From a checkpoint of a small transformer trained on Wikipedia.
Size: 15 layers, 6 heads of 32, 14.2M parameters.
MLP neurons of a small language model. Each row is named by its layer, matrix (up: input weights; down: output weights) and neuron, and shows model dimensions 0-127. Each number is 200 + 20 x the weight over its row's rms, rounded and kept within 0 to 999.
After each neuron's rows, "fires on" lists the tokens most often at its 100 highest values on Wikipedia text that the model never trained on. A number after a token or word is its count.

L2.up1386,199,224,210,196,207,185,198,205,204,237,229,210,184,188,203,194,192,202,234,213,201,197,174,198,150,228,193,215,205,218,210,186,187,226,190,205,226,184,166,179,226,206,190,224,221,241,203,214,189,162,189,199,199,208,219,182,189,180,127,228,220,225,186,203,177,178,234,162,195,161,213,184,200,199,191,188,209,171,185,226,201,203,180,196,195,195,174,198,206,208,200,187,192,208,211,191,216,203,232,204,220,194,211,232,209,169,246,218,159,194,175,203,169,213,227,221,185,207,194,188,186,189,210,180,207,195,195,179
L2.down1386,201,196,183,187,249,229,167,210,207,195,200,189,204,213,187,212,223,190,213,175,201,181,195,190,221,188,191,188,189,184,203,200,178,137,218,212,165,201,231,191,202,208,168,199,191,207,204,187,205,195,184,236,194,196,188,195,186,201,217,184,238,207,179,150,233,191,217,198,213,182,212,176,205,207,225,201,199,171,213,162,234,229,188,191,226,187,227,188,205,189,215,204,189,224,163,166,229,221,211,218,216,214,179,197,199,165,194,204,181,196,196,193,201,186,223,212,224,209,224,178,236,218,212,177,225,209,189,237
fires on: " Ah" 19, " Ha" 19, "or" 13, "str" 11, " Ut" 10, "ou" 7

L2.up433,190,238,163,158,237,257,192,202,237,181,198,203,245,242,172,195,184,197,213,211,209,210,219,209,202,202,227,208,169,168,228,179,194,195,199,228,188,196,169,200,190,210,204,162,186,211,209,209,167,196,197,203,199,222,213,199,208,205,184,175,200,182,218,198,182,182,165,220,203,192,199,192,203,188,207,195,189,196,213,174,173,195,211,198,228,197,205,219,211,194,180,188,168,194,187,193,190,197,173,196,206,222,234,181,195,201,211,239,213,187,195,195,203,228,204,237,218,191,208,220,204,198,213,195,201,199,193,207
L2.down433,164,185,211,207,204,176,218,194,172,197,225,196,207,233,192,236,208,218,199,205,221,214,184,207,188,214,189,205,174,172,193,219,192,216,194,227,177,186,218,204,217,230,184,234,218,258,194,212,215,155,212,179,178,195,201,197,198,192,155,176,230,205,212,202,196,167,220,186,198,173,181,177,212,189,227,199,199,202,232,223,217,217,219,198,222,181,189,192,200,202,195,187,218,178,217,210,223,206,224,195,183,216,187,199,229,224,232,230,181,189,177,207,240,187,198,223,224,209,189,210,214,229,186,182,186,237,180,213
fires on: "sp" 12, " Cont" 12, " sp" 11, " Sp" 10, " Pi" 9, "omp" 6

L9.up419,197,191,192,191,211,207,217,225,201,198,197,165,225,181,215,172,173,198,152,162,196,211,211,190,190,182,274,222,196,221,192,213,194,194,188,195,206,194,180,173,223,230,200,205,187,232,208,208,221,212,175,185,189,188,208,199,237,225,210,194,201,197,203,190,201,243,201,217,168,224,209,213,206,225,205,190,235,220,197,183,214,181,220,205,191,192,203,234,176,214,211,203,172,193,175,200,218,171,176,198,198,186,243,185,211,196,212,213,201,187,172,190,158,199,201,191,211,204,190,184,198,205,222,221,267,208,190,228
L9.down419,213,209,213,171,225,149,227,211,196,208,186,201,183,219,180,206,204,177,186,211,166,194,201,191,225,189,200,204,211,214,230,170,212,207,214,182,201,209,185,207,226,220,221,214,215,212,209,190,166,206,195,199,196,199,161,163,225,188,198,200,200,162,188,221,200,175,203,204,208,221,211,173,221,192,221,179,189,245,166,192,198,180,168,146,170,229,214,197,192,186,226,176,166,175,179,164,182,233,210,224,208,175,193,207,221,191,203,193,197,202,209,205,211,210,226,198,185,182,185,232,181,197,168,208,197,219,162,221
fires on: "r" 44, ")" 19, "st" 9, " |" 4

L9.up802,187,197,219,167,184,189,210,189,219,188,192,225,185,227,207,164,198,192,194,197,237,208,238,197,217,248,175,206,221,163,197,188,208,211,223,189,219,222,185,172,235,217,191,222,214,175,202,198,150,174,223,201,188,175,182,192,214,199,190,246,199,184,201,239,177,192,196,188,172,212,201,204,223,201,195,200,196,205,220,190,220,216,212,198,196,212,234,187,189,198,220,202,177,197,206,195,239,170,205,222,206,203,157,179,205,223,190,207,189,219,181,141,172,190,213,195,191,204,271,238,202,171,220,179,186,196,201,221
L9.down802,194,193,209,223,182,186,216,192,148,166,202,212,194,206,182,198,183,236,226,193,198,228,209,216,203,181,212,181,204,207,186,206,244,188,190,181,189,203,172,169,194,187,232,229,204,166,191,197,201,178,169,227,203,202,210,201,213,227,172,213,201,236,208,196,195,200,169,197,229,164,210,221,185,184,218,213,199,233,213,208,174,207,216,193,191,193,249,232,192,184,234,190,210,199,194,218,153,199,225,194,216,174,202,199,222,191,204,164,193,203,220,179,218,187,199,181,228,234,202,233,174,205,201,197,197,222,204,204
fires on: " We" 17, " Sa" 16, "ö" 5, "FL" 5, "q" 4, " you" 4

L2.up1509,176,180,192,192,192,227,173,202,182,200,193,182,190,186,237,201,219,201,222,164,200,211,211,194,219,215,195,163,220,213,209,186,223,178,191,152,207,187,185,173,209,155,220,234,201,199,239,221,218,212,200,161,188,219,211,203,194,202,243,209,215,225,202,192,210,197,229,227,207,179,197,209,207,201,227,230,195,204,189,220,198,193,202,198,187,217,230,216,214,224,227,202,213,179,212,187,156,240,228,190,169,191,152,207,182,205,174,189,219,198,150,191,191,186,195,203,162,192,150,199,188,206,207,244,171,181,205,197
L2.down1509,186,192,224,198,219,191,233,201,191,185,199,256,208,176,178,205,178,172,185,177,220,213,223,191,192,199,191,209,201,205,187,208,223,198,193,221,191,195,223,181,198,206,157,188,172,179,193,215,194,216,211,220,193,182,196,202,207,188,231,229,200,195,212,203,213,201,185,199,164,206,225,203,191,215,187,207,235,219,196,188,209,181,201,202,185,245,202,219,200,216,172,229,197,198,235,205,198,202,193,194,186,213,232,211,212,203,187,217,208,153,215,195,169,210,183,216,242,207,253,183,190,193,211,210,179,171,153,194
fires on: " Port" 21, "pe" 15, "ui" 11, " Bank" 8, " discover" 6, " Sky" 6

L2.up1527,219,194,188,215,210,177,212,228,195,200,202,186,217,192,201,203,183,219,227,219,214,209,182,170,188,166,232,212,175,195,191,209,182,180,214,232,187,209,258,185,202,225,188,161,194,205,208,192,232,180,246,178,207,214,191,183,211,171,216,174,202,190,229,207,199,206,204,246,199,206,185,235,173,214,206,206,196,222,224,201,170,191,191,193,202,189,230,217,199,236,179,221,212,218,182,222,183,195,219,226,200,201,190,209,177,239,194,196,193,186,218,214,237,214,200,206,196,167,235,218,202,203,225,213,191,202,202,230
L2.down1527,177,213,206,201,188,193,188,200,181,195,212,189,212,211,221,194,191,200,224,226,180,165,176,192,227,222,221,192,223,214,175,186,221,208,204,235,193,196,166,224,208,213,174,188,194,244,205,169,210,226,209,198,230,213,211,221,214,187,196,191,211,183,175,214,236,214,206,197,160,219,176,192,201,205,189,196,234,182,197,229,209,159,235,206,189,217,200,221,183,190,198,224,184,169,170,222,168,197,231,196,215,210,216,206,201,219,231,199,182,206,188,217,220,163,232,180,189,193,168,219,186,203,205,177,202,202,195,210
fires on: " of" 66, "-" 11, "ground" 4

L2.up692,211,200,148,167,190,171,203,191,183,195,213,222,194,202,231,197,175,198,224,234,197,203,243,194,167,203,234,213,218,223,212,207,149,196,193,213,234,222,171,191,219,215,169,171,209,204,221,207,154,197,176,215,192,232,212,164,181,198,194,201,208,180,195,193,202,186,217,169,152,197,206,199,188,170,195,177,213,209,204,150,184,202,242,201,208,181,183,185,173,200,235,203,184,200,229,196,201,184,189,182,194,205,207,217,215,220,219,220,196,198,202,217,193,209,203,184,211,218,198,183,175,190,213,214,185,193,198,174
L2.down692,171,205,197,216,214,172,159,204,180,193,186,225,169,211,251,220,205,237,201,182,220,189,188,242,192,196,211,191,200,220,228,208,160,154,227,189,232,201,201,208,221,217,180,182,232,186,193,221,203,202,221,217,179,199,223,170,226,201,249,184,208,213,199,192,172,175,177,210,222,189,160,202,245,230,182,193,172,196,208,235,205,193,234,168,222,176,194,157,175,200,238,217,193,229,165,206,208,187,213,229,199,183,185,193,199,219,199,208,210,229,204,198,200,230,249,194,174,189,200,187,203,182,194,178,239,227,212,212
fires on: " Dr" 27, "r" 14, "ors" 11, " ev" 7, "ers" 7, "wer" 7

L2.up641,184,221,180,200,156,228,197,179,221,228,193,209,211,205,201,193,205,206,195,172,208,205,200,203,210,211,197,211,159,197,199,191,197,211,173,226,196,211,192,177,191,193,194,213,201,184,236,174,171,178,197,179,190,238,195,175,210,203,140,219,209,189,204,194,211,190,175,219,208,182,214,196,214,182,190,194,189,191,207,174,203,214,208,202,210,205,187,204,194,229,200,205,197,232,206,193,201,199,188,175,210,154,279,212,195,197,211,222,211,198,180,224,183,179,157,199,215,213,192,190,180,182,214,166,165,179,195,204
L2.down641,165,181,209,198,180,180,197,163,191,188,191,211,200,226,224,223,214,199,176,200,211,214,223,202,239,230,205,187,179,196,167,211,190,217,242,195,205,173,215,210,186,211,251,201,188,213,189,195,211,180,184,199,209,187,217,211,186,212,208,186,232,223,231,185,230,185,220,169,185,207,187,197,183,201,209,209,219,189,210,196,227,200,209,213,198,180,158,167,222,198,219,212,200,203,214,224,210,188,210,243,208,210,186,180,206,175,213,202,203,195,194,202,214,187,220,210,196,207,189,181,230,224,222,194,185,252,244,208
fires on: " obl" 15, " sp" 14, "ute" 12, " Sp" 10

L2.up644,183,182,223,182,212,234,194,199,185,218,215,199,176,183,201,229,210,198,231,198,244,204,190,199,206,200,166,181,201,223,197,182,193,188,163,164,186,182,176,173,197,210,204,252,216,233,198,213,194,192,197,163,207,182,202,195,124,204,214,180,193,187,222,152,179,202,212,192,224,206,185,225,192,188,211,207,212,190,179,212,237,187,199,191,191,216,216,218,200,183,232,205,221,171,183,168,165,202,212,195,197,214,131,204,199,192,187,163,174,202,173,192,187,228,200,219,189,194,226,204,208,201,194,215,169,197,202,192
L2.down644,206,185,203,207,232,190,242,203,210,209,203,233,254,153,184,227,185,185,187,158,236,190,220,207,209,184,174,197,203,211,173,236,188,187,231,218,223,221,179,179,190,179,163,197,164,144,207,209,222,214,203,203,191,181,191,217,187,202,230,180,212,195,182,206,216,171,179,222,176,207,207,160,227,212,192,202,213,201,188,202,203,204,193,226,198,222,204,216,173,185,171,202,222,202,206,180,240,222,199,164,192,175,200,194,187,212,192,240,225,197,214,190,168,185,197,208,223,181,249,200,186,188,204,197,219,179,161,191
fires on: " Port" 18, " Ku" 12, "ui" 11, "field" 9, " Bank" 8, " Grand" 6

L2.up789,171,203,176,167,190,183,166,184,193,227,214,203,200,199,216,219,223,199,221,206,198,194,214,195,170,215,252,219,230,190,217,195,185,171,196,193,227,207,181,149,219,211,207,167,207,206,191,166,190,170,181,235,204,224,171,190,204,199,203,184,212,171,201,192,242,178,225,202,190,238,204,205,187,189,205,180,195,181,215,183,199,195,211,191,221,209,192,198,216,213,230,200,223,173,229,198,197,207,211,216,217,184,173,223,179,226,215,230,195,210,214,230,192,190,203,198,206,185,191,233,221,196,215,224,181,211,196,202
L2.down789,206,198,214,220,247,192,201,199,187,176,215,197,214,214,197,214,183,193,195,231,193,205,204,175,167,166,216,215,188,192,159,222,214,203,218,217,231,194,210,153,199,209,168,170,187,226,215,218,184,220,186,223,207,231,198,206,215,203,260,174,204,198,200,178,190,188,196,174,207,197,179,178,168,199,213,193,196,201,167,211,211,199,208,184,226,209,197,205,183,194,216,191,213,239,209,199,169,202,253,187,203,206,180,186,210,220,178,193,177,216,201,222,184,166,238,210,201,202,204,187,206,178,199,177,210,179,160,199
fires on: "rou" 14, "rie" 14, "wat" 8, "anc" 8, "ou" 8

L2.up673,185,184,176,136,189,229,205,218,205,230,217,217,237,207,193,190,236,205,204,227,205,213,240,185,218,209,178,225,167,214,228,197,179,225,190,201,185,174,217,233,220,201,211,163,191,180,194,202,213,197,222,216,198,182,210,214,183,177,198,178,196,179,204,193,222,209,192,215,211,190,165,241,220,222,193,214,212,212,201,198,209,198,209,198,231,223,206,228,204,223,146,189,211,209,181,212,185,193,181,190,220,213,224,205,179,225,196,196,200,205,196,211,212,209,210,216,183,195,239,198,169,219,165,199,201,192,208,175
L2.down673,173,219,197,194,188,163,220,200,202,200,196,252,210,212,205,217,207,196,193,177,227,197,158,221,215,197,201,195,189,216,174,203,225,218,193,188,181,197,181,203,220,193,257,215,201,224,215,185,202,213,212,211,194,188,185,184,197,199,185,170,186,162,196,226,195,181,211,171,213,195,148,224,173,224,176,211,227,194,184,231,210,162,185,245,187,205,229,219,194,204,174,219,175,175,216,216,171,179,192,229,218,198,198,222,193,204,223,220,211,197,197,186,199,203,188,182,168,257,185,190,175,242,175,191,215,206,190,173
fires on: "E" 21, "ps" 14, " Pin" 11, "yp" 10, " Pe" 9, " Nova" 8

L2.up1423,186,213,141,228,192,184,203,188,221,153,197,191,181,193,198,190,203,200,258,197,184,197,244,189,193,171,207,174,227,221,193,200,165,205,194,205,174,185,192,181,179,226,209,208,199,205,215,184,168,203,172,191,187,230,191,211,188,209,230,193,198,223,209,209,172,204,204,218,179,181,179,212,208,216,201,209,160,196,201,198,180,217,194,188,201,189,201,203,177,210,191,195,200,231,184,201,199,199,203,200,204,239,181,184,209,215,197,227,189,220,171,187,185,177,206,162,203,183,215,237,189,206,213,186,222,206,194,223
L2.down1423,210,184,206,210,201,215,192,188,197,210,209,207,187,234,202,211,212,234,222,190,223,194,214,231,199,209,226,206,253,202,206,176,188,182,222,216,201,218,203,216,227,198,154,193,245,187,215,223,235,174,240,246,187,195,213,227,218,183,199,203,191,188,209,192,215,187,229,226,193,220,194,178,216,202,170,186,194,204,241,227,206,203,216,189,192,177,186,176,191,178,210,162,186,172,200,233,221,233,189,206,189,198,203,223,182,213,203,216,198,217,203,190,206,231,210,197,176,220,173,208,211,211,165,180,251,221,211,214
fires on: "ng" 49, " took" 24, " Back" 7, "arm" 6, "tar" 5, "leg" 4

L2.up784,201,216,213,178,179,221,185,203,214,207,202,194,182,207,182,170,230,195,209,178,210,196,176,183,147,186,195,219,181,184,215,191,202,206,156,228,211,157,196,182,211,188,184,187,216,200,202,203,221,176,214,210,200,216,211,198,168,187,133,196,228,225,196,186,216,178,200,205,201,206,205,201,200,228,201,204,187,206,166,216,192,205,186,191,188,231,206,208,180,173,150,186,236,229,183,192,208,204,212,174,232,216,242,192,199,204,229,225,200,217,169,188,209,218,175,217,217,226,216,174,168,203,176,209,198,185,188,193
L2.down784,193,201,214,195,188,190,206,168,182,205,194,226,226,195,195,202,209,202,179,182,200,215,199,189,197,185,187,195,182,189,172,185,201,175,257,226,155,219,213,219,214,214,248,208,188,172,218,205,207,167,192,221,194,208,188,189,186,200,207,170,226,207,186,189,232,168,238,198,200,215,172,205,182,226,208,219,210,163,223,184,208,182,177,209,216,215,212,205,211,206,195,230,186,185,188,183,216,175,200,219,218,215,135,230,204,195,171,193,191,218,172,179,225,184,208,185,215,225,206,183,256,229,204,189,212,184,227,228
fires on: " sp" 16, " Sp" 10, " Jer" 9, "erc" 8, " count" 8, "sq" 7

L2.up1524,215,212,183,221,194,171,220,219,158,167,200,213,227,159,206,187,215,204,202,209,195,194,213,192,148,178,219,229,164,188,211,200,182,179,210,167,189,232,188,182,201,195,200,195,201,180,190,192,217,187,225,204,192,158,193,193,209,201,204,200,198,205,208,220,174,192,226,192,174,206,209,224,219,238,205,214,180,233,193,208,193,212,187,212,200,180,246,204,183,200,170,199,261,235,165,195,209,196,216,209,161,205,203,194,222,244,187,189,228,215,172,175,252,201,166,209,215,204,195,219,182,230,186,193,202,206,211,213
L2.down1524,221,231,205,221,171,191,193,203,216,184,199,199,194,190,184,154,194,260,198,245,201,204,198,210,183,171,211,196,230,228,173,201,212,192,217,187,196,188,210,251,234,197,175,206,214,175,238,182,196,196,195,188,188,195,211,210,206,201,191,223,208,212,210,211,208,202,237,198,205,239,196,214,204,208,181,182,209,196,215,237,185,157,204,164,184,218,195,220,231,215,175,204,157,174,193,205,147,216,191,225,194,198,167,182,189,227,199,209,169,191,184,192,225,224,187,163,182,217,168,192,215,199,195,196,232,157,239,193
fires on: " of" 77, " du" 11, " Q" 7, " +" 5

L2.up960,212,230,155,205,237,195,209,179,218,186,212,216,190,191,202,210,190,184,230,211,213,211,187,183,244,213,195,198,207,176,215,176,239,203,171,223,206,215,173,208,183,228,219,209,177,231,187,187,165,185,235,219,204,197,194,198,237,234,228,226,201,189,191,189,198,208,226,149,213,229,181,198,186,151,201,250,202,169,214,187,205,214,188,202,215,203,186,179,186,219,230,202,170,185,231,168,209,217,188,194,193,192,238,182,206,165,191,181,185,161,192,186,212,185,205,213,214,195,199,186,211,198,222,177,205,228,191,227
L2.down960,192,182,222,213,223,232,173,238,188,210,175,148,182,260,185,208,180,205,192,192,228,193,201,187,180,204,191,185,203,177,223,227,174,194,235,222,221,189,187,171,197,200,211,165,233,191,222,219,224,183,208,188,217,209,221,236,174,228,195,200,177,227,220,190,181,198,205,203,197,182,251,191,205,153,223,192,198,199,193,170,242,195,225,179,209,187,211,237,208,219,214,185,209,188,220,221,206,204,191,230,202,175,228,202,172,179,206,218,166,208,212,195,198,200,187,231,200,170,210,220,189,176,177,209,211,223,224,216
fires on: "ion" 24, "ial" 11, "al" 10, "rial" 7, " comm" 6

L11.up761,232,143,202,223,214,223,185,153,190,199,193,199,211,183,158,207,199,201,244,182,228,193,186,207,212,163,233,207,223,168,222,201,213,201,171,216,190,195,197,171,212,172,191,213,185,201,228,185,229,208,184,179,201,182,195,193,182,229,209,198,214,226,196,197,229,205,205,200,187,191,199,220,212,232,226,180,201,169,181,178,190,195,246,195,204,176,183,207,208,195,170,195,221,196,235,203,214,210,154,217,201,221,197,210,189,199,232,210,215,199,177,195,224,203,186,215,198,210,208,214,207,195,182,183,210,188,181,208
L11.down761,180,189,219,218,225,220,198,217,181,191,198,210,185,195,212,190,192,222,190,191,215,214,243,179,194,178,187,196,172,192,193,199,219,178,188,190,190,186,191,162,180,168,192,232,208,215,191,228,183,212,206,237,190,187,183,203,209,225,188,178,215,182,230,216,164,164,214,174,169,186,213,166,210,173,186,204,233,216,155,181,217,137,231,226,195,209,171,203,198,236,201,254,181,202,193,213,233,174,212,186,203,215,207,206,200,213,197,187,203,165,222,221,180,170,193,188,227,173,210,206,185,188,203,184,170,222,203,176
fires on: "f" 48, "e" 12, "be" 4

L2.up546,214,167,188,164,201,221,213,213,176,226,202,191,197,183,181,217,176,202,183,144,222,211,222,193,183,205,201,202,194,222,219,188,237,169,167,174,184,205,188,172,213,217,201,223,177,200,198,208,214,234,187,170,193,221,224,162,205,219,221,214,194,204,156,186,224,185,209,203,189,176,189,196,161,201,176,216,180,187,206,174,200,194,189,210,210,202,222,220,203,197,211,180,241,146,185,192,201,195,169,193,175,183,176,231,185,231,205,242,225,179,206,228,170,202,173,214,230,212,196,191,202,198,190,196,207,203,211,209
L2.down546,217,214,251,233,191,204,200,210,200,204,182,218,173,186,195,200,187,221,175,208,186,191,221,237,177,192,185,235,198,190,216,229,214,206,196,179,229,203,201,182,192,189,187,194,165,175,195,184,188,189,230,196,199,197,197,206,225,211,226,239,220,171,230,200,210,169,162,195,152,213,205,157,238,205,198,215,187,186,200,187,208,170,203,210,234,189,189,186,185,172,195,211,239,208,239,188,206,185,213,219,225,175,193,178,195,209,213,194,216,204,196,218,200,159,199,201,211,188,212,209,199,197,233,195,210,235,141,174
fires on: "us" 30, "lu" 10, " than" 9, "nu" 8, " ago" 6, " Mari" 5

L2.up52,191,232,185,195,199,233,207,203,196,215,234,221,179,200,205,197,209,204,212,202,215,196,214,213,162,185,229,187,200,228,204,195,228,182,149,194,217,212,132,195,191,242,217,225,200,201,182,214,176,200,188,192,180,191,221,161,218,178,206,187,206,219,211,199,197,178,193,201,197,177,190,219,193,173,211,202,207,194,195,183,244,196,174,205,237,224,171,209,169,197,254,204,204,179,214,163,189,224,198,169,201,188,206,207,192,191,198,194,189,217,177,183,162,220,201,180,213,188,188,204,208,196,190,195,190,200,192,163
L2.down52,183,175,229,201,222,195,165,190,162,187,201,242,225,203,204,239,175,184,211,196,189,196,225,222,191,176,179,186,184,211,194,217,187,148,219,187,208,191,220,185,190,211,197,215,194,157,219,226,179,182,180,195,200,199,210,226,192,209,213,171,225,229,204,180,222,180,206,186,220,213,210,189,225,224,195,192,194,198,195,206,258,211,211,207,226,203,200,192,205,202,200,207,226,238,207,168,222,185,215,181,185,199,175,204,213,203,203,208,195,206,219,189,184,191,173,208,219,189,201,159,216,195,189,172,210,203,185,181
fires on: "str" 17, "uct" 9, "on" 8, "ev" 7, "ith" 6, "ou" 5

L2.up1462,204,232,168,169,193,251,196,192,185,228,187,201,213,151,194,200,188,199,230,208,191,191,212,178,225,203,189,186,148,180,210,186,210,212,176,209,206,216,170,171,159,202,213,177,190,213,223,194,179,180,176,166,186,207,194,198,158,210,147,249,223,186,214,198,171,177,216,213,211,199,206,198,229,196,167,195,198,162,199,209,195,197,212,201,231,205,187,182,203,206,194,193,198,211,196,226,197,197,211,194,159,169,186,209,182,196,198,227,210,191,174,203,206,199,171,243,204,200,206,199,207,206,191,180,204,207,184,208
L2.down1462,193,201,190,215,165,180,206,198,191,199,189,200,187,213,184,220,207,216,158,171,213,215,183,195,231,202,183,184,203,194,195,227,224,200,201,205,217,187,193,216,233,188,189,210,167,204,196,205,257,178,213,202,213,198,226,208,185,191,215,166,226,193,230,211,209,170,202,207,196,160,204,163,185,147,260,186,232,184,210,203,223,214,226,184,227,174,194,213,204,178,182,192,186,188,225,228,216,199,222,200,211,211,201,197,203,190,230,219,161,187,189,216,200,181,199,222,204,208,184,258,219,208,183,187,204,239,199,204
fires on: " Pi" 20, " Art" 19, "ash" 14, "sp" 10, "ault" 7

L9.up868,236,212,203,198,204,170,209,231,196,199,184,162,226,187,230,178,182,199,198,185,187,197,198,192,232,196,207,205,195,217,195,205,216,210,212,183,181,184,214,185,218,204,210,221,190,233,181,222,174,211,186,227,212,207,190,163,209,191,183,188,211,206,192,191,249,177,203,188,149,191,201,225,227,197,192,164,227,190,196,209,165,196,195,193,211,207,186,183,168,189,220,200,221,170,175,215,210,179,200,218,204,221,226,190,211,191,194,160,203,184,221,188,219,233,204,200,200,191,166,196,180,178,204,210,241,197,191,208
L9.down868,173,230,202,168,203,218,218,188,174,180,217,182,182,200,178,213,201,176,169,189,194,226,199,166,248,186,183,179,216,221,200,197,170,240,217,181,208,220,203,211,232,200,191,209,196,259,232,197,171,203,218,205,196,192,189,189,201,188,182,185,200,170,180,183,197,143,216,210,212,238,174,185,211,220,192,191,194,200,174,206,212,166,229,203,184,193,188,197,205,179,218,204,215,186,173,195,211,211,206,233,211,188,193,209,197,210,188,173,164,232,206,193,218,197,227,217,191,183,218,213,204,189,188,178,200,196,219,205
fires on: " |" 31, ")" 12, " ±" 8, "er" 4, "v" 4, "ar" 4

L2.up122,208,239,193,219,205,198,197,218,187,210,205,204,205,178,198,176,202,199,187,230,208,195,209,214,205,221,202,200,174,236,209,204,193,194,191,210,183,210,211,167,194,220,188,224,203,229,203,206,154,231,189,186,204,226,192,196,204,177,168,189,183,228,196,203,190,204,181,218,182,197,206,182,213,220,175,196,201,204,190,207,203,209,170,196,190,218,154,205,214,214,222,211,145,209,213,195,228,181,207,210,220,153,231,170,179,205,225,230,197,211,205,196,145,173,210,149,196,194,213,208,184,197,186,220,215,194,204,168
L2.down122,217,184,189,191,230,163,162,181,203,187,183,178,208,204,242,198,218,178,224,173,179,225,204,233,172,190,228,176,246,194,210,190,198,180,221,178,221,207,185,204,214,228,215,189,214,217,189,222,210,194,222,216,198,210,212,190,152,171,199,211,209,185,213,174,230,198,195,179,204,185,196,188,238,191,237,196,197,189,226,218,204,209,197,207,177,155,222,170,222,206,257,174,197,210,177,180,226,225,190,204,218,224,202,164,196,166,201,192,223,213,223,214,185,210,168,194,190,201,206,188,209,211,227,211,197,213,197,214
fires on: "er" 28, "r" 28, "ur" 6, " player" 5, " person" 5, "ash" 4

L2.up40,229,168,201,197,220,210,210,192,171,183,198,203,163,204,221,198,203,206,187,210,201,197,190,190,199,213,209,160,200,200,190,173,187,159,209,207,195,172,191,176,210,201,208,217,211,226,217,229,214,201,183,210,190,191,216,206,191,225,261,188,168,201,213,175,211,165,254,186,169,212,198,181,197,213,211,168,174,194,180,211,195,189,195,196,177,193,202,161,209,195,218,201,194,163,197,200,192,204,175,189,223,214,161,187,210,224,215,199,216,193,217,219,207,175,188,214,232,211,231,226,211,203,224,199,195,199,204,202
L2.down40,217,191,196,239,209,209,200,204,196,215,165,223,197,190,207,198,205,243,198,194,190,176,204,217,160,176,210,225,205,196,224,256,198,179,200,234,210,218,215,170,198,217,182,188,236,174,217,202,222,224,232,206,192,208,192,195,218,187,228,228,211,170,202,225,167,200,159,216,176,207,210,160,204,183,192,207,176,214,194,212,196,235,210,153,212,202,218,176,166,198,205,189,227,191,215,194,219,210,158,192,209,179,210,181,165,198,202,199,210,203,196,177,176,200,205,230,206,172,217,206,179,163,179,215,247,179,195,221
fires on: " on" 18, "ola" 13, " According" 8, " ago" 7, "ais" 6, " Mari" 6

L9.up594,217,200,188,194,171,233,182,176,184,189,175,196,197,218,181,181,173,201,193,194,216,195,185,176,230,257,211,210,219,218,210,211,207,167,234,189,190,208,175,160,216,172,202,203,217,233,181,194,196,207,197,222,202,216,195,204,201,217,256,208,187,224,170,188,230,210,204,193,198,216,159,204,202,188,202,187,217,202,214,181,194,206,257,191,205,203,161,193,159,199,200,201,216,173,234,201,205,169,164,183,213,224,236,218,202,211,175,171,183,195,184,193,229,229,228,190,237,197,180,230,189,195,192,195,177,187,226,209
L9.down594,210,185,233,198,193,202,206,155,165,175,174,225,191,211,202,210,216,214,221,187,232,209,173,187,213,185,150,156,202,195,195,197,170,202,227,217,191,193,196,190,221,233,204,165,225,207,211,175,194,179,212,195,209,181,219,155,209,202,195,206,188,187,181,172,233,151,201,218,200,220,219,159,218,209,201,199,212,211,214,209,207,222,208,178,198,200,208,192,184,158,229,213,219,228,207,200,221,174,199,234,213,202,218,200,204,227,201,202,204,200,172,227,238,241,207,168,192,189,216,194,164,170,136,176,188,200,202,227
fires on: " |" 32, "}" 9, ")" 6, "3" 6, "5" 5

L11.up738,216,215,197,225,163,190,194,209,197,184,251,197,202,159,180,185,197,202,202,229,188,194,206,212,188,214,211,213,205,200,182,202,213,202,171,215,200,189,218,203,216,234,180,207,197,172,187,194,171,202,180,221,243,208,203,220,182,199,226,194,220,197,178,207,218,194,207,195,203,183,193,206,200,235,205,175,175,210,185,184,240,206,206,203,191,205,169,212,160,185,203,199,232,224,214,186,194,198,167,207,203,236,180,248,210,195,186,147,230,236,192,209,204,193,213,214,184,213,171,234,194,203,183,200,239,203,187,211
L11.down738,195,200,199,191,214,206,212,231,190,195,165,242,188,196,219,192,197,218,182,187,220,194,186,196,169,245,197,197,188,188,204,174,206,193,217,221,175,182,204,211,179,184,222,210,192,212,203,220,212,200,221,213,205,200,183,194,225,222,173,191,221,143,207,229,167,172,185,220,201,163,226,195,212,206,194,184,187,183,215,206,190,165,220,185,220,192,178,197,190,196,184,192,197,186,184,185,207,215,197,207,165,188,181,200,215,206,196,201,239,215,223,218,220,191,192,194,189,163,169,204,177,183,229,205,165,150,200,207
fires on: " he" 28, "f" 18, "qu" 10, " prop" 7, " has" 6, " Fa" 5

L9.up1001,198,217,224,200,173,204,176,211,224,194,199,183,209,198,231,192,221,195,186,179,187,205,185,183,211,171,188,208,213,203,188,177,200,194,220,205,184,212,216,204,223,140,194,181,201,234,172,196,184,211,197,158,182,206,193,219,194,206,162,196,193,218,223,158,168,175,203,184,161,211,221,213,202,191,191,197,186,193,170,217,189,192,195,192,250,219,224,218,214,203,205,208,180,210,220,193,204,243,222,211,161,215,218,223,246,205,219,206,207,197,195,218,192,225,176,190,202,227,196,209,206,223,211,208,231,216,208,168
L9.down1001,205,200,194,220,208,179,197,201,203,227,214,194,200,188,215,144,208,185,201,208,171,227,184,204,214,177,198,199,217,216,222,211,190,246,251,174,196,216,177,210,180,204,190,176,193,220,162,192,250,230,212,167,183,184,214,194,222,183,178,224,198,212,185,200,206,202,205,180,167,175,191,160,192,208,195,207,210,182,194,220,214,200,180,197,189,205,191,220,163,200,148,215,179,206,192,197,204,171,172,148,181,209,194,206,175,212,208,165,165,218,223,163,213,199,214,235,181,202,208,196,215,216,234,187,216,213,187,180
fires on: "e" 16, "ie" 10, "y" 9, "en" 6, "on" 6, "°" 6